From a checkpoint of a small transformer trained on Wikipedia.
Size: 9 layers, width 256, 2 heads of 128, MLP 1024 GELU, vocabulary 4096, 9.2M parameters.
Training: a variant of Muon for these matrices, 328M tokens, 6821 steps.
MLP neurons of a small language model. Each row is named by its layer, matrix (down: output weights) and neuron, and shows model dimensions 0-127. Each number is 500 + 50 x the weight over its row's rms, rounded and kept within 0 to 999. Numbers have three digits each.
A block is one neuron, or neurons of one layer that tend to fire together. After each block is what it responds to, as a language model described it from the Wikipedia text at the highest values.

L3.down145:465483421544478492556369482556425454542451461459515582491515572581462545510470552582490498497499426409579428468472523481524549530517565446520511503486579494512466594523442487526562432440545458545505498555510565468445487489524534507557487487466621474507578563506513498522486514425500626557649468431470518495500425557472452484467566558576620430545513577540495373471347405503443482516514
L3.down240:591469493505391464506495383523503504472379537540421581460426491435524407576518541456469529527431481457605572522568535454545597477559496550442378506524428484522446479485469442491443510508470470527550483470438402401559555598546681498484507521459606512539480536518503543564543531547477454458525500418545450402476545479514495474488537485491482476421498457476536452393537513449443460498557
L3.down256:520536424535446389420496563480555484455528496493498570448565539492454483540541548501457442572512470531523490474496486523568584611482475531518469461480492476479564525502551458545458520459488587524453498511476514546479538468468643571493465578515542459376489526433503606457536564548560503468498494521511503450516449523450521414515483517513497530422472511513575573470506530459402446586490
L3.down375:365441514536446504486464548481478396510480563542498554581476495476532482505479559464497521599568483519483517449417553521516545456462480557534487577433502384518500534445531568541523584562576429559465508455423378475535491409452511540522541527490517574451471444488431461453492493506483459541472493440406471433456552501406505545566572507636388498546521505489481454488508467493497427501573
L3.down447:573537435554421508486503501499608487513470539517524471470499496484535526423380487428525569462544476513544448501424589575508535594552473553467558425591503509479617505457472468556510514413484543575430611498472602431442516525441563515419544531540420445503515489442581543374409458493541486499571540509463458494417426503559536543436524565431486475494508514521499461537509533484517480463566
L3.down448:561504501544450397522500544572451579504604463539576495491554541509508491563480542452531450520565531443483433578506534532495420463482532465473471350544516447434454439581441507538428437448485527481462458453533425479550514494480500561480435518604469510562506436425509541505448531496475464533430543446440562502516505552559480439501475591475578560514504469514596505549535427450507520494597
L3.down682:451520427478482455587539503469495583527491516434463487522563445509481511532513461492486522540446511553504524495504582459420427508443447445496483495461603490451514528460535401500506502462554554519481517481530558504424576553511397470501534566414563514543480504418603487480519473478573533553407525474441486521484561635438499473508536538509558487412462492509492457598555504570497511530458
L3.down791:531507567522478544489454510522520519475470487473501528495487566513475446531512475513396388552549536463566542487533500492468463437423554533469428451512526525449556443504486615413492465518462480549492568542469622550513514549490478494511399562466486570444445532524553434467509518566527523552507544554580486509510496419471450386547498571482584581516451493619473495421449438565371480455461
Plural noun endings

L6.down70:486495436564487437410551508489439501568506524565465390503502588491553515453537548557529599501499593457435438503450533536551453528460533522462456513508487446463507438423504527490532423613527481562479439515549493565396457555502478468566480444539478414570504429515501486565528532548481530477448468463371471550477519544517599391446477542482525518470499469529585521557571566416443456499540
L6.down126:468496549557559570486507503503520486568429457392431510522517506520417446557534544509488494513485607436521478462474469453441440618501522550514529572443563401509518561557460491515447540543554449501564537523450533381429490546449576439481490562360525538521445397483574492523620494448499524478509560422536473539513454533450542557463556453495380530445605489536581474424487468443534586447546
L6.down208:496550530420524552456489545514484575507489455535491572549524494603509490492539516473572510492631564546488431430436510452457488473525454452597594476528516466497480487507606484581476470529423487480479507536484514552525473493458516477453578488629518505515422578510449562532484554545491449527518547554464543586520569410550549530502479414473459526471448399536437519514442449500444474604546
L6.down338:522470567505528514494533458481468525418488527531575488515487555591464464492496496485461524408526522584442458453492489519476518453518433489589495494479540517476582418559509474496431531430494495481535468530579539507463544530425368470542522442489516501573491459492493560477432400398513503467496541528443571517542503475479511539410518543461429575582453587536446550506456398512459472549523
L6.down362:457505476566553517535607456522387526432466533528476578494470459534580499464541521491544480607565474479574506560420457495497479483536478436493555518434360424382591506527428562488490505512439466506531471530489460468576447437503478474517548476493479526445512569458505536510467480484480464519536423531445470514407481472518412514517558469561474441558411536466435545448431556520587535564447
L6.down363:431572543567547498579455422556508594516482392446535563498563537474505517601462511533533494487546507411556481509476523534543540430506478369473545511468481584541508491463481618474556487516536379507510456482464481449534429411483595480455628512443550492544508577428493549398423544538454520514526441456503531484472475448476403537575504472423510529457473451475476420519494473405486529522562
L6.down473:437452492469536586492573503442466477464514430492551508555515438530571518492500488518574587468523459478511450490561518530565563550432578513565416549451540458483489513453593524535520489483482489512425516480463450496500390462435437509542438492529507418529405532528478426445524482511573453519482546483497565533538563438488475417512484525536528390426532428508387475476458464535484489545503
L6.down964:530556546335478548528484464497466578492522531501518440550558536522473479455530524383516475576470533457538501476481491532439529459473425533448504504556489523459525536498459443483512483514539474471536521592464444491509461467460603441494563582562443538549485563505488497472553447434547569450449451489545509501460469498531507425529581599546496541523456380626498557541501522581468423387485
Adverbs right after subjects

L6.down102:543543471462494497446425510460589460485468546473515522531499538566474514487568552452473459576487438433508474552463482472512540570505530488480507470503554435491462497447458563461551468575476672441509489600464478524443541472479631522478421503497484572553563532483516618490505602334603416512602487471534500490460530395499539510561435524529509513509467442433528539422569475468518512473482
L6.down177:491422433468490490465498492552548518489454451566502425517444504459558488570446498527551559484507522479429502466517517512545528396489528538533561506555451513453469428488440419464545508517480581519524376386435502512541506489503549590624439538475385453601489475509547516487444555580512629434540608506509449414536518488492578500449466484545460474546486507528571459513526501497500493474549
L6.down224:562430445428448617451464491510491480465492340449488575414487538539463448476479471437514529469503486453513585516448565547462543501505518487432557516573444519508550513547426552526479504417471460567466432503578529507547540485591603527615440565467523490449502489428496541461556462441517575374548573505551483419465555523453436519538491463414570502414536562472589480448492401456509497489489
L6.down227:499510451489480495534565409505617483531449520501527554446542505493593560482482509427476426482499515460468504435421527560566534453471463400465472517572559542500542541590502571432594495532553556470430508502527456491534568487526680485430509461439493439470411470518529525557481513485502480486478506485414458599497546478442455551507454443506532506500529500447504476549471504439468473517447
L6.down243:514534587497492486514502570494514463478549467499530502577480455557524427515562506515529592540588488532559517565526525472454425559514546524529499537531500465544511600522486613386394469583551540496528421475544502439575507535502680442445532474515494443561428478449553433462528502550513433497534576500438393572600399554527534560480533524444486482458532572561476542498489416478480543476516
L6.down418:458531537502469545604512474520520495509574515542473499502417495505512518494534488492536561538511494524462506503467559459499486529581549347533409478413508472490567380514514531519567405556530463399556496514490460458517450478502504464501430499461567534594468412517486452431498499527517479592465527496361462479461519549454543491480536451499603510430513471496542437478528592470478568501476
L6.down500:471481496429546460511448494530437566477446438553536541437510513486520523456513482445497416513428407467440581462431478481577459444484555537482612527521615587533495430483517454525507556538454467509425561555503424460570513480572497484477498542472525567479442542610499563507455579543577551456557449571531508474438442569537464471504440537525421545546443472456497431443448435527454428577456
L6.down812:570472503436500422428506406408505514530471513497546465461477497614519493509562466531613511541519580501486533425521517508435457449438397505486477532538528440449498572495497521395479454438481493471523481439374512531429483468482598551471508464430475500505446499518553494590607464567505551489473479551506568599546511434525511507466487433478619413514444480516543428628537503480555433495597
Plural noun suffixes

L2.down995:497468429470523453552453502516598537456478502435491526517563514441519391490534497458492458469496564549569562490448394448522563497572458529479475435573523554475432445485470567505512460523477465504463576527472460543546440500556558496536509545470507578588542505470517531465619531429514417513469423507495573408461488437633433464395528602515545546431493592529513509472408534479426569557549
Word-completing final pieces

L3.down6:565576488456562506477533574561442491599430495441495554459454566485457433484527458420502522504413482485583488501600505477562548460557447491540486620481475480383540420510505453517480545500465564519484458417504523473462468583577502550524564523412566561449529583479633575430490468495495456527506493501592433540509460547557451523489481440504397466407504429458517480453561439564547429573514
L3.down228:432518539512567479451416466496494499537534562448472493524434533567493519530498519471566517380500533417452501467463529494532568514550515470557538407509442535501526565451555482497517527495543438481534473534577594549440443469440529581498482510491500519468530506560570445486479568441444573486543551631479513410492450480451522571455450519450599493411421538486484554508372518471439475484510
L3.down242:499497593452564530385544543419643534531503499533483531539524436532485528432425498532557569517472475462440611516476475509571424545539485543520456496434552550558488434514433479547541512488521435451457611565489565572580469544477499536511450505448555430573569472497503468501536534472496532430586440508542551505562465514517421449559490434550387560506517526456448495495555476585684503545457
L3.down270:465531560534556492495577479520477554550493470595467491444510552516495518499532509425574554478528546497442469455445577439569538464557638457501549579546536581480491464460530447457554518516449483474524521513430470507455520450564486471424522455485470558492501441552555543468564484531504537562471526516343425503512517579451496462471615508438526512432481597490437509528525466497425517510484
L3.down354:465515562533506470403435436498435610467474496506506458538430491540520565513451567541418482395506582514505497479468487473528473500522482501456455426495439552506537477374490517539544538527562497507530473444472568528489444577472493518475401489474555583455533536470536504507516558452584513536382568536658464513465475463579482499522435415434579429467548573538531515531475466502575561404506
L3.down380:470575552445564467549566448488442505481442510528424495563486467475436465586451482422427563431478491531471493512395406442462535536505627546419422487532484457581635475508489539506456463547502459509555483449453555563503535459585350495485461510544539455521496483538596497463507472502396465573488589500513451453461577485538514498544447429479594526511541515512548571532488600461420541452521
L3.down679:420460532483503456366439568530467526511537458489547468491453527524440465515506489468566570422472410532454437484463554426446455466519505512443596444480440482494416522470572543460623555475477647516467454493537496486535433519567405466480520455521549599486569464508463480512467449428449497492544493473380501559435549500526419514519528461476545582486507364485475516552592535519544518515517
L3.down872:528536481570592549546441516477578519514551582470540480509465470509553477519486551441545508422560516474460427530462395473523499521515470449509600472589600508436474570538550584450592494482521405524501534477379525527496480596473439507578470517517470563541459533530543451555556499560524532379415465526465499426477469539495496559391662550526464545486529495509456454430440520502582418481500
Additive "also" after subject